config.toml
num_hidden_layers = 11
hidden_size = 768
num_attention_heads = 8
num_key_value_heads = 8
head_dim = 96
intermediate_size = 2688
vocab_size = 25177
hidden_act = "tanh_gelu"
norm = "layernorm"
norm_place = "pre"
norm_eps = 1e-06
positions = "learned"
qk_norm = false
attn_scale = 0.102
bias = "all"
tie_word_embeddings = true
parallel_block = false
init = "normal"
init_std_qkv = 0.0151
init_std_o = 0.00321
init_std_up = 0.0151
init_std_down = 0.00172
optimizer = "muon_variant"
learning_rate = 0.00581
lr_mult_o = 2.0
lr_mult_down = 3.0
beta1 = 0.95
lr_head = 0.00587
warmup_steps = 200
schedule = "wsd"
decay_fraction = 0.944
decay_shape = "linear"
final_lr_fraction = 0.0
batch_tokens = 131072
max_seq_len = 384
doc_mask = true
train_tokens = 1200000000
max_steps = 9156
dataset = "wikipedia_en"
MLP neurons of a small language model. Each row is named by its layer, matrix (up: input weights; down: output weights) and neuron, and shows model dimensions 0-127. Each number is 500 + 40 x the weight over its row's rms, rounded and kept within 0 to 999. Numbers have three digits each.
After each neuron's rows, "fires on" lists the tokens most often at its 100 highest values on Wikipedia text that the model never trained on.

L6.up2645:545502506543540498508504447452469437488458492463490474522534505500440498474576582530470475529507417459491502533524493435506494522517552497423489519497533455526570493526514448533482529499535553522446509496516501551483501446467489443561516520436518565485452530531562484547475513455466416529471427492520487529427513438548489474514539544516460497485570441508450474517528479492530489477469
L6.down2645:506510492462482515520466484503431523466514452530415524498508497500477499522488500498559503458484547534535542458470466406462516469498475582510433480536577444540510590500479417474539463509466456487506545463538509427464483505496530459488503448543511446575588497516467533560488481476520481459510465435455494570506498417463476550510508517585437503513504472498499437482438484521578523444514
fires on: " of", " is", " was", "1", " ("

L6.up255:573455571618521525516549529532441513557444462559501465516495576490546555539515480454536499448485498544444528495472459508444473526528533543464439517482484405497462464512472542484472516533475514431536553445541612433506468484527481508439454454483547481513526494528616500503481520438493401476498435528547487451461467434543499460451473522540534496452475473502511477479486468539488493487437
L6.down255:507552546479527432502515476482549459541524443504481471540495505515386510470514583543488484543523513475515524521477516465507557472492440526524480432501499501453543443510521589480542510435548498522494515563503526683496532436397512455486490564513476494530462485527470439510524487524463561480401518543504528490473565464550516476473455576448490478531425488509463466553447516508502500546461
fires on: " that", " \"", " where", " when", " after", "."

L6.up2009:488558548518544484456473438483521536491525464504489541485454468508486475503422463561579529485525556448502428484592493506534460436510561454496520466502541467489493613509535485515504511487477570475442531534473523536539411535466435461539491502471512588478489478488559476522497472455450538486473528488561536515487492529484453504517509568559488559504473479493511471425403522469492541452464
L6.down2009:469512496465480514561496455506485541473510550558477499451488525433523500512520451520548558607561491486433411485513494554478452464443523476509542615437553491509465548546523528468583535401402507564481487467449499417551444541527513508521516470539467454491480506519505542449469490408471472449437476463474452481384409542552478527488451488530483528531487512532508584472477473498501475519505
fires on: ":", " album", ",", " film", " book"

L6.up846:544448426530503508495529558485378527513523561545526524563538416483484511488478484469503504529533524474507472483522443558490541498526480544505477431470548508549495452555496464491508476502538441540547487487515510514506474502486505516473498536512536446477556538506519523478501524493562503527448531459522499466543467510463565456540474494440482491535535513529509431422461533560499499561458
L6.down846:569533435489502483525528486562487470515536489475476471537450472566554459497539531590513526504504490466476515498527464545514514564530513539553469456477511497526575455562500510468547485486527482476495477466564553399552559555432498509504456509416435481451477513527506425425550519504554467492441560524474463541577443456503469533525510598532604560488453510484567517449523530512500565526470
fires on: " at", " I", "O", "in", "I"

L6.up654:532518521487537508600424499528423479571475484529493489486492485403542478517518524500551518524421561492513509467464416566503522456514481504477513547511499510427492490455504498458461566542555524507548533487509529523553422483455517462536479494507461482545505519466498519482515526454410492527488477618523478429523531499522528392515491465493477522500442488533434475582494517555507439570483
L6.down654:456506513523478542491528473505539479512500428532465510495463524438462580514521468486450404500405574509539499535426499511509467509566488539540524511458513534500510558469507481512586544482534438538617495502477440550439544534500488479523475512557553444516510482536464529529582487472496489516455494493517499533458514499484546543472469530504472471502483544508543472518460551574424521457480
fires on: ",", " (", " ", " [", "\n", "—"

L6.up1309:596481574505523568578560509489452533467462500510439543490558502451540497498527469472475517538458458466486449497462497517461437521546433497469545500489515400496484445502517489520445486564503431511572462453516467511441463532461478463456477448467444515499472544508531486513452480508573524515460450426574471521456531532539513503501534478492545521540445463509525503440473471487392478537520
L6.down1309:500539455529408475456443481530506468517475537456457531458475531520568559510477500536459502510518551437441529466539503466472544506426563473468440527477537524490474427471525519520543467576521467504522570526454464447513577504528524539488553477498454459501467445505528459526511464441445566520502497557485433476537544567488490590484449555470449526535528583539499491494490471500582456459484
fires on: "1", " x", ")", "\n"

L6.up997:498477519477533542643562454547475483515537528471475475528549468431522445461517521545480472562546539420550485568356433463567480495500520482472484504447516549434529560504469529422464543504639620569516475499492437528494484493515445497464483544541464535480465498510550515501555524557492486516479468493522506548533494574547552487566511477561476501453493548485505486474500462503534437588478
L6.down997:525515560475502550520504546447439568474543450471532521493420506493481556516485457509563530518491518498465530427472527530495457546474534520445453554553591463510507492531531458468500501487518459486479489502504458562453512513501532564560494571474561535458535499497492484490511596463450515474431481541501489488496452508489531554500578504509511505457465522515511475499467596554481503513515
fires on: " ", " of", "2", " part", "4"

L6.up1974:612507509523497439511528496522492463532438525446515461526505475545511500468488404434566576519589507419432497411443531492467470510570476458554475503383496550510577505531529564509531456467524431461491431503470495469510534529488541462474475506513421504406378474508459560504439481409492575562460476469408530425587476483575416492518479519552501504520529534534548449553475487515565473564553
L6.down1974:503477481474530502543429445509535477481477523496489533549519461449533502477492502503518492533446586531499463468462485574531531559495573444506586473428499507462488547476509492528478494550522523556576487489448486380517452531527502507535469450530495530470517542446593536532458503533569520492585544530548494453555499517527501558469451523497510460444485520508489479484521471432507484493573
fires on: " |", "|", " ", "5"

L6.up1070:506542450495424496498544479490528525509539371535517478522552579555502615533504512503495544546548474545450452414496462534510560491446482501565498427448499450434504473482487517457500488495459557557528503509518487555514444460417470523520516463459471504465438504528427471454462468509501507475484501434540479451516473547504525467471490473448489483512488491588512513562477521503519522525507
L6.down1070:513571417461492534521498556510544490468521436486511504509507557457567532550454503481533518410450528535495508537458462532551441456448542517495425568546397534511465455536470532534512465479565456491556510541450524532494529558514506479515574512551531511475576501447478513452551498488540503546507536513493438477471516508520513519467490498478532447556498535461545490488458474495539532456431
fires on: ",", " also", " to", "-"

L6.up620:558463466462544532516508478560462483505543541507475457508456491467513524542493630467515477514550513514464462458447470488474520511489552485450504546480405551478520493478497479448558531518490494499543542437545524549605472443495500477515513489461527463454538542453403500452446474508485463498526557407590532501479537479505479407506492536470576501521600532458488531488545462492526519488478
L6.down620:497509500502496499473465495527528505494524528458512524476522516519485475516515500438586517497458552394516481442467511485453518479496499579524489482547498554466522532499440527553493506443576545450475523532514435451493528530483489524530464490465440474431581518474412389570560436543519465555510477507552404525453471522443582491464478499491439546584585526430518497578502480473541510440466
fires on: " to", " also", " that", "t", " -"

L6.up1233:516488496520435498504485644480528568523434504544478562528450480483509529514520485524558457527565523431506555480549469378506476466411444531482445539468501479503542464509550464542505478559546504520442523546453546503500443521519428418510561608445494448461422487499490537538467453543530533532504493460479509498526457547489495424508453433480580547442443530531525535469472463482426420501475
L6.down1233:476505459566535503466492465488541470560531523445475608502488505513554441467520444441454502441458541562552467495481501532442529510569477488523541525495445441523490439535448585514524489440434510497521442494451464508581551504522563555515565512503475438474604516541516511569459481526572510526563558504524510468504533479523505523513480452463427438537495463533506421525470488458565496538557
fires on: ".", "-", " Democratic", ",", "\"", "uro"

L6.up1732:545420471469498526479563485536517511505471501550515458564507461480513500524491505491582517494470554472448523573519495538624566531455475515449489523508511488530507512441509501440373566502462470446492513520503485511514464416511522535512526507466541542487481467424495573485514528440509525450462504526500511479481516490458519528514519521510460560487494520438488512473457487507507497541477
L6.down1732:475610533456473559480554478432509498503476488527493481453512515516536438512533506501511419524475542546597562518408498453454460454489511587495527496432461508510480450470487494539548452501470504520442469460553514541517541501376466434518451517450474453476508528525514420486491501586473502512493447514440458499491476444542474474466526488508477501486554445520453461518486506508515482492456
fires on: ":", " by", " of", " with", " on"

L6.up114:509515490479461462389426442515517547452408551529553512510503550527554508521461468485515500504581545529482498471491454581529505484541508499499396501500448534525529516466472440474519473497458538494556526516473519564511486555442467539531545541532559499523455478442491423511494444443479466463486420527490483423441451480524577502483495493486534505494453481492535501513430472565511475525552
L6.down114:463555583469535460435472499514452519473475460536552554492439513515465552482515499524472462540500477530493478574501455526538584557512526495595476526464465507449498554484529535414502502489475417541503529552491523491452544562453487555518451476510524508456450472521448443485497468405447438496514518540552483455431487451486537443442535526501497430569468537521492464549454606543548600496503
fires on: ",", " and", " more", " most", " highly", " but"

L6.up2382:478510560508494471453453539483549517468515489479516546545465473458533539463551534483578486547516460581470488529516531507550446510500501538506548500479565520477507427441465419529529553487469484497429509508528511499444482508502475476516513467516481534413478546475482446492523492448491427444540405457575534514510510501575496496523518504520420581496479503475514527475442540488477446475505
L6.down2382:509468439526505508499473474572425511511473542548568507463519478516441493502357483506416500468450498454508545512495539509511505505503436495491460427520476448485533485491566501473518488515533506502468523508450444361483427484577489535482524521431550523469466550522592467496469455487518504447524477498477483516441516488496507469455510450449525495502516500499480475484543445545518523498540
fires on: "2", " a"

L6.up292:475489498429520495487446537539503454519582523546505558526521531542519504524530491555508463449574491503481451472486443501528453525549536445504483566528487458454510491609477503539529482535508543533523457452486511540513480490445578593522424507443532453501498543527452540514494524524518534524490534561492527527481495517492498617555540511527453469466529501519507490468562507449490450515514
L6.down292:568438544404547478453480546474549447469547455558512534557515484344510584457488499548468499453487473476490429473526511508481423497449521464453486448578554489446507545450535494494470447527555532507490487467464563401489442556503498587513443493563478552458527588533503475502568549527562487544487536463417501489646476463495537461492465408506514518504517625428541488502455486484522457459573
fires on: ","

L6.up673:559497499507537476532444548529464522461486463498508460425497459484473480487527530453504564501536499490528469464533468486402483500469535517523502512508504469537517503510558560599488476550466495524471465481496434450521534512430481536485480439557468494497497490461456463553555487549486465458454515549491505531527470551494455480513549539499513503494497522553520469537432554449491516463575
L6.down673:543450540499516447442497396481528434519506509538528531527515594508496539431536612506477544478569483504535501571511475578525531458528528447529479525534485531494518495507527521500535529513529492486451525560456486413466529428491632518448518481512496450499516508502450518518550479484512488495476434562439442486511442540478468540482481498479459508464515502485522547491410524553543489568487
fires on: "H", " n", "v", " h", " came", "8"

L6.up2177:491517487539456455566455513486514512469535490507462546583425498469474563467529546530408633519545438552556474460501469522470502506517460488496490611477524512508611464475456439501455537523512483570502511619483484571529464534509507541534481526407506524515522549490563521444529437453486508543485495471447488523535503470424520507502526533514487543477462455434474554503505531397466509436483
L6.down2177:514520457502531590458484478567452458494466529461418499481491433523458545473489511467527513441494452439523525527493482512478447474568511550479471495525483516486468477479573521565485467587480414518564508519413404468500505506472461466516498526540500453537480521485417550482450518457513505522453545490527465469476514452479519525566565470462459543447536521504543463568481445490557525518473
fires on: " V", " and", " F", " C", "n", "t"

L6.up1138:495503500468500470512512471509518542552474506502568495520489437440516489433488475506535479490503444483503539511568549499555500448467498548551489472465489573590503554442532423468511413451475536490499522480465503525489522542524518495474514462501517561461523463583448523475485561478554488484512436522495491515479523513469450516488485467461518551453540511577435444456445462536473464537453
L6.down1138:492452546538555397489585474527509572578491481486511490488550478441516453504533449516434530464517515428513493544427514523499443516557415531525462461515493507496448499517520508579509563501548503549551554494465536482510540524509515529513430586501585503472452423498457496433513451443588495524521487486543483512441478567473531478464516479427502543504454496546592443451499457512476517513447
fires on: " (", " |", "\n", "|"

L6.up1220:502407497500439490553502518465506469518513450531470480495497450525476454489488477526508506523448593537586560500558469499515494481473493501498575554538479498513463410485461479482566502502416491522531499544513520562481490581487565529512466488535465475437527475475500471469508511530502490550544456569537559550483450376529477490533503516459523481450514469532451496481453487487508555541480
L6.down1220:494534462491507479503476470505570568544546454628510520532517494468587511548481511522548540446492525459486496563488576516500600493495477575471459469482484513512560541513491458515476478517510476404523521430549526367495549434530530523453483511522498535533453511484547472530486523491445454466561478565475427505476525490533555477494466473476518518616483583453508482561562440412446499395497
fires on: ".", ":", " (", " to", "A", " a"

L6.up1620:551550514460487482520506535473511587482493486437484546536454471509556491522477461504455506512615481497508499522505567507515512521383537450514478526453558514521467551511459529511471467458545485490555535420498511529465516502512538505486484569481507487497497506513458523465582469522421532516490534469486462529561577557543427457480499542570473473481551572496495511488501504574527485522581
L6.down1620:577491545542527525454513554538495403463421461500427457543460481479547415475486415529478446451563549494572477492588531535480550524514495467526498513425503538412525467437485524525481520433500487516485564433525480387563489508557479471528509515447480518559485526487465474474475494547492552499511561488510523445535497480577503441537477559445595587434456464496467472525526435468569559503474
fires on: " ", "2", " |", "1", "-"

L6.up1214:488514454492501401535506458511570443536474558492476427474487490587547509505461531519513463478535514499503464450497503494524510517467508524494506499438490507460494450498509496561483465533479524466515481481578474526488480509472517456523472503539541501517520513457548506479452511555460466489565529496514506505571501480499514538571546569503523497512528518545500503548482545574526515524518
L6.down1214:523494505501546563487553529455551497542507455512491475519493541511452534466509502465542543504477523468494482483464428502544400524511424463451540476458494448446511494520486502537482435554524582528513463495427462585469550500484458476477498451565504483478448501543497499501501509429470497514481519557539507501494482527497443500468531510493494482533494527511547455461474525513461516489539
fires on: " the", "-", " |", " to", " (", " and"

L6.up672:455482490514391585447443483528496507517459525488557501579527514520518492528574485505503484471513532538461414478535482550434527427504498478507511486474492538472487502606513455517481556567472499454529496479490431527486441507537507505502481455589562470475506531475435510481517485537531531535513516482550509488510499473504567463490469530473417484377438539553458565411485535533490501464447
L6.down672:460519535539448488501497467484537453553521540448511552456524479513488517491567460463591455531467522603444460525513543504499554469508541553549508507505478486514469474480534517441467497503508477491550475526449496373506514479466518539569600494518535560513505548472439446513488518482513468539485475484548503488471511453480512530485519432522507522525518511379441523457539568535537461502559
fires on: "9", " water", " out", " air", "\n"

L6.up92:555482466470496530544501483546483451450487457477526497496501508524524548591497490477567500458497496476525457504528494494536451603525553551502546522503486522452527444484543544507523513516521477432642560513485488500454529471507508504525559525499584588474481512522524518619489501470492492520529459454534525553437375517540545453427474503494510541457449470464525453480446523474509492552545
L6.down92:478477575494508555544518511553457511458505553525385552439504465461477490559459555539579517434472510456442479487528566519482541603418563500507474544509517451437509397483472505509452460388494494510508515502519520467511524493467553562528517528481575538518587474480529583505466523481441520563578461428492430495510480485520443516519456473461572485470562468527499494511463547613556473568498
fires on: "0", " ", " |", ".", ";"

L6.up2278:536506509460532495484454475437476528468459508411537466405462531554489528481400496427499472530449482437516495498532479569467553488524447501536539515552410441398538531527530489555566493515540463531539521508490589556496503508517501489535498528487533437450475455505461534505451555521482522523483491519502516500487582469505473503447497526526544517542555468469461480524484502549512532472475
L6.down2278:452514524512419507520485496516516541544415421553444537509529511478472448494453480460441465445517515556502507515486545515521509474479532535462486446501575518437445563525561445441459503452480499516429490522398463362478480460517512573441426518507545484501455488511487495470495410492508541495536466523543558527484499542487463533571457444505495478531533558514495429474441505467477523461508
fires on: " and", " ", " but"

L6.up2051:498489556487480411569500466517603506443518541580513557561521530574541547459472532565450521491469536593471455489437507511489546549451544523494487490422524485483497490548462451536459488503559527421537488514479459521478491520488492492501533472435467530492489519401525478459531491439542456442530495484472555569562467495474505466450493531409522494468524515450538484466556524503494571493466
L6.down2051:547530416492482491500467462474528512506560518516474550509583466482454502479477496483537528426361481491577525513507507516485438591497557521472450495533444433455552577519483527455522483535503505552488516554487453626454475518473492489436451471541498428533492472549501542533577540455474431535493498386503533614508529513564515463497443500459479506580450566473531472551473464476504534555492
fires on: " the", " following"

L6.up2004:559559517427422429480398532540487531469441521534497493501503498461540524488494502555507508470484461443554511433537463531474455417530402522460496485503491458527514541431498519519528496491588511513442557575451514493447554625510515525483466586490472493473444484394523443471497516544434519532493541503485504536459453466459530434526463499551469497405431479506472481519451530528491500485512
L6.down2004:473566504511519569537554493416485544486466482468487557516541529490491438431495441529407514520507438553528491515470536462540549558503502526516441447504512525453493509480549505458469542502524537611526522512489535454504507521453522502474452478570495498587532464456495460513441528565440482505541525508527532521416498456510589421499467561479501449499509509531502456532464541484534470481572
fires on: "-", " non", " (", ",", " and"

L6.up985:578420416460455545528476442549506544500543519526475498472490469525446567578572526520501538457481457502509453517417450535441491536550496494452541527550492441569535522471508581610452380548518483509435452562440515507461352487513501513495500460497559476478500507528471553531447500524512460571550538450500501533483515469537503446520484494522379483512510483470521536525512438505440567542522
L6.down985:498498468506481556538512519473531535502488494511558497493510499450466479538500421485403485427469482479461534480511514482580470424518504516433479480519528493548484448510579501501492518506565517500480469457470499481485531522486562528454501530565407490545391530550527430470416525550493471491559535563429478488450525558482466555480506473482501494476557502512492482544524506432487449417499
fires on: " ", " served", " New", " ("

L6.up1880:483444406481521538529501476497519464446529523531548571555468510423487470488509505461581507516493536549484439412530546529427550456503491506506506510475474517525532575460488486524496536422486555518454573483475485475547356545504507547486492580565392551546452474493508478467467532571498496463551495491479485502489577594516502502507504515486418522536515518459475565463562500492539541483477
L6.down1880:480441513549570441555569516554453463523473468476526439553564568505516511505552458493454525534517472556529476599509483387450554478507480508485412532532523490512422521498521435535510554449459435494515539529502472556469447560528589475549484491507567503527438498598481489497527500505528517480452444475457504518518475486509521540507481514500587487587463482499457470515493526562481551467521
fires on: " ", " |", " play", " –", " un", " Hard"

L6.up708:522492515515528494509511468482459446527505456510568437496438522481509533558511511466518462508499450446543524436460540494499491543503533533499502546466500527494550534517493481549471438556626506506537581480538434537492512565495505530458545547480526481467542515533515523486479457429494529475503529498522528476539545489459523467555420516464521592449486501521509450468519495471491483511524
L6.down708:562524477480494529470560506502494502477547483462576505473516490473482486511574509553536558537547445500492561579517543512532486604486525467445575479451546431434506477490525475511533466478520514591482532515487530520502422483512430506575501484563561503507440549479476523488487463518558521482522552543460553533529523517556521499472481469556443544502545570481539512496475432475516457549593
fires on: " ", "-", "\"", ".", " \"", " |"

L6.up2528:447543520526491473487542592508482480535508495607514504502463493438539454597507565448576472471544513527489485528505478499544433512508483547466474457522464516529481542464484532494507474430632547547469519508517513556460504515536485488503473494471481478518548503521565507471467503486506529505474471425522510514474503538555575448546550615526518500545480498494491500532510506473503465532505
L6.down2528:449510432497503514512508502555493459498475473520527474538426455520496457499546506517570526582491543477490536531538518494526496525480474527508426490477489497577533469517535542472514511516566497548566495528532465567443451483502525565487542483444478516518480517408423467513518543522449486450502508558495523513430572450472525444519524461581430516495440493499528497468475476432540552497491
fires on: ".", "\".", ",", ".\"", " when", "\","

L6.up323:537534500488491497525514542525587529471549463465505517556474526497496472455395431495539529423498590471535564361478469432517494526504498553478530483494466544473441470553485512476478534524578545520520452523611443590468536486409467483507511514564530532555511549484495468478509523482561506479476511464568495446521464504463499509542466491556455487462515544528470449504517516527549531432505
L6.down323:499496484473477531510472488518476544413528597492442533474502444515484524456464536579543480459493518506447473456464490495537535487517441553515543522492457586471437524483465562559449519562540533447477461511468567481495484511453544513425443433568488494503522505492482533512455509480429439521504483505482485522443577458434505469483564511529504474497448462506534499477489480492488478462536
fires on: "\n", " of", " The", " called", " as", "s"

L6.up986:459493449527534581502462511535586532483596535498454408550521436461464489499444521537519585509496536514472448466522432490519449535474525557558502531511526500470490543562497507525473494472516528471504432525491516534494511559490474551504548581491552445514484447520552515583539506582560481529522473512467498560455577560496445429509471602513437480505449523611575493528448541474521526479494
L6.down986:485500513513508513486516473478535518536529506483509543511441565456472538564493501497480464477471493499458522530493496512441496515437524517479602512543453515437504425512525477490574469519490521537492465609571509537518537492526479430542504472510450524435528477498545529529456543518449443476442485540551544487490549499543477485455506426525487515489493517543471484507421478519475461478465
fires on: "H", "h", "ih", " H"

L6.up1768:499527516474503488480530478521574455441513439535520436533494503500549485532531472423534539505445503440473469568464496401520487483499538626522539528410547540507504452546579519454512509473550559581555468497536492558541478566556550446596457503528508543454526513493514448507465470532475466551478508557462441525471494548535517520473576474514537498468484441528493511498539530509484519477451
L6.down1768:526581571560466500500511558485519558472519506501525508445507467542480481499506534527589533397452495495547586477462494480494503484543502545444429478528459472496459465505535488472483503462460554543493538507477409482549458469514479483535479585442553488445468550492446489516462521484503492455547508495530518461465490460532469502486522492475618530523535490480466502499535520488524439545532
fires on: " |", "9", "%", " "

L6.up837:451475473507510603492477519481507499504472572516539502555526511488512495532457486529493463523481402444459534466543498420506568472529502464481591551492481528485553504510542402482439427486429539509482473501478540568550520554525571553514510525448471435498496581576501476545505541508521521486536515482527472444445475434492498455477482446493422555511463486475516532550612514504531445487418
L6.down837:475566550472511556558503505517464436542537523505567448492456450559559486535495482512446510515548518534559443586531485541459544501498459498543532595474457474518514489483459501452504529429430484429491446527511569510452499543520481474556504442434495548552516496453530526442467484533524543531488502533508448509516465453461530473506543518547526549529548490441453553563618509509542504538487
fires on: " ", ".", "|", " |"

L6.up2084:479539511549552486509492535481565437493455516503490511531454453457466517468520510518512460500569535480539452509451416570544562494460504470465525512619494486542469511464474502491478490541473520466577524472508464452495446475461491530524431491452521482556485460460493443489545456501548434504481540461445486467490484451512430591522476515454516565425532502449461493568516472524487564539563
L6.down2084:503443474517473492452491523508508511527472531487539459557481471555474515465532561440488572457512492538512494478488511516600500566538531547517435474508492530501528530576544570437480516414508507543473525514473449336536529463473538460508485544463492498552476475476476466549473479438422562521523477553443531547497478437492522491460458598464522554530518554449503548502479527573491492503546
fires on: "1", "6", " n", "2", "7", " mi"

L6.up2465:502516527444455515499591498502491547507534504511471416522446524524474474487451492505540511453474522523547492487504545493396405497527516500531514503535473518458502566526506485454532523525455486461467483468529456572513491508472400546539526539546461508531503502474509517456497495497521534536438533535471509492487564506528578497445499476528464536496530517465438553531446545496499558558518
L6.down2465:491520508522538529393527471483514455502476498512452478539469469555498442553536508566521431518491502500539513521488522496475501492483501513524542456559522486568549483451537454492452535412521467570498514437499449435514474498491499566543500545456511479476465570489485518525502458566509445469514488470494541508510550500552535579480468470430462540510505488498482518508436478527505450470487
fires on: " |", " —", " and", "2", " –", "6"

L6.up1747:488502477478486567516465437513452511469518464488552478548539501582514533460522511544504501492440452503502562547513478516487586504545545532517514492513457586526543482421533519506524545454482486474550519513572538526513470494533499530512524552591554489466482542513445470534528495481440541561496514506489488535504619528448473525457494524490521497508518544501594544540555515474513574491474
L6.down1747:462477535563499508451491485589597429471490427522474494473424520470494510449496517586459482427503504494514549476506544503595522496555453532471500556551522459540532506508418544467472504517551437545462466496526472530547500520458432477500435500516500530515503547493508478577550546439500489520477554488425474544589521397546524545611472558444501510445393510468520536509515512453507421504513
fires on: " to", " and", ",", " they"

L6.up282:469491548518446537459627525441484482487503486475485503515443494455525516545466434523558504524512468522438506574511526498494539491415460565497532483451438473457568496451538512554558485523468480465454492429459468479530440473496459474521478487518455452457497491516532498447488493504502518485493552508545483473495542463451506501555446472554505534521557538451490474511505528550543494513468
L6.down282:509465487525532568559552535487530547514517481571458464486468481488479497486440480563462523483484447493526553559482486514463517518491512532513505499593477456547474479455480534504479496526498515471466547493501529350468477480460535515496405420454559502490513516467498472507541542495539527538566428495511433524551533475546559483550563476525467455518488477489500490648509494548488483445587
fires on: " –", "s", " the", ",", " his", " ["

L6.up2544:558494491517507477467440506565483460503518558476480477569500456544483533489497503531442426552473472533526512397476492514462485538510568497533461528506601551449466478495497528497480450511426440504569513486539519523467506565641410563422450543498568526472431547480492468438489480465542491482516561504550539496442442452525408490455469549482445495393477504505480504435478440481613419518508
L6.down2544:524488479487438487451515570552506493497480557528544429581512466536507526462436478453471510468535498463423503518545575496450526521511512515508572522478459494430547540460525535498510475555490545482547502544516532542420536540526563514513558566455500476468558551550476513466487481498553486433533441536496458547521452506570474551497463429492497478558540502442416434561602544483464525517558
fires on: ".", " in", "2", "3", "1"

L6.up2386:507507444392521480515504591546453495516458471428524455484484495425513474463451434374534512577462473485546569492441494481590488460533472520484551396461495547506456522557506457475467536491536566546521481432495449504490449560511598480476520513569401472514463485456502491493446456564465500508533500501443469439470467477551514474461473566459498491500494436515554498500525516519457478495483
L6.down2386:535511500524432599481511471494483550481451502547488523515446544474493496486528542468471519533509546534548560495550462532499515522561555468581541564576513546531502558472547538470500525450451508478534472517566509435450539566562523517534482457499534552429466502587441489565515510417502522469543538517486538513531530495505515518462517528499511571576579481482471444465410419509551448480584
fires on: "6", "7", " ca", " O"

L6.up580:493456541482467477489464487412531478490560424508529539444487496497549532489443500478565482482443411513480420506497519465357519496439476487534496486454484469512442468541604500465544519468520545545469493558511454528588468541491518515436469477479508503499484443441528563440465490555502475454565397486533441514537439488528450539475508485581430549461486536422524505555548438538479477480548
L6.down580:551487500501455456564471487532468476696523469553468559485501465574502494578513454532496446476488491487472454522431500564482485523496521534525533490460465430537476508517459505491500514530531505527469459577473454600515484421500510481544513476429525539463504509505433551408470467459504424602502455474458466550462484570494495496536520445482492497496484433455583490508549524480415508511457
fires on: " ", " the", " |", "v"

L6.up2496:503499482486448505478498538524563558458468505557540440510379503482488520528525570428519527451538379523500511497493515509517492505519476520583547455476528490510522427510509483574527515505515490417545451438464476497537451548510517495507456551455532582446548499482453495486441566504530579495501441574456554521516462523595530481475485525484397480508566553507462546535508451558544488478574
L6.down2496:501506520495501525526509441498575535505538490549444547557506470521471532505486435506564441518506457485552487545483573509489507542458511492440537491538491477470514541536438489477468495488528424514463528479607550537510483482474408450480597477481559519502476583525526542528508447457506566547535548518498520491509518530463543462432451518499602499505434471502540553489432541485557531458581
fires on: ",", " and", " |", " (", " to"

L6.up1375:453521514510454475532509474517531550569525470467492550486495492493588468532503533470526487505542512489546481438584443522506534483515554546514536515457495437496516489511497463501496478445489477520459464486386480504524496599498542552551413508406454414500504478513491440473460592606480535492452442459495514496525516477484514535526509532409486520510604502493497558483534496497441560468509
L6.down1375:485501509565411474417439481499491458504450518509510481432542503526498503530435465503567564530523434541497538529479510456475504521453508542513489475451504532459435497474477536491507484556522504486539448533491511509478517511566444471505492480536513484496500505499470499417604472548562438474475483478490491473510489512545528415462457540456454495543518522415492531421474518460530508536589
fires on: ",", "9", "8"

L6.up686:453502503474475486498452537500463540515540484490562481519445444500538533489511459509534540537482492491507539414467440528600534527506547430402543521536432514521521509482491596460483512523512443466447587514548399536503501552524440487586536494549550443438539557537455486474478480525533534530495480480501488572483464500469573437564550694574527483475514500516459410443560460498488527505483
L6.down686:502545532544464482490546536546519467571440466536516525402488483463502529521554534501526458477569466461492541521467524502504571498471544476535497487500483523534451448477478511464568485475437489513495520446532529426486504446518468448529528532524481523422467544430500505486538441510544485422534469460506528502459566513505499507527455517481501493549529482566540509500556462521516472545462
fires on: " V", " all", "V", " Van", " car"

L6.up2205:524483495514508484494565527521489566497534445484528545575487538471435546444473526561518466475474492498518559498527391540542503505506556465477564539522617488528502532515511467524498505479527481401559443539488495365454538594540467532514515499521506614482553532493422501429500481478479500541543521526503554530541472486476516514526521515521471509503626571535549458531492533448439489490489
L6.down2205:503528530530516561457464512382529399451548541491511541492586466471447564508494496553557490529495428516548498490486494526450447502544477504472516512533550583480468483488395496505490494463507482472476478503506515433528493563526491603512504492562466473488513534441473537536436556555522463417472559518457516432523476523474468525529436470514515517507435520561504509499485476535535512420479
fires on: ",", ";"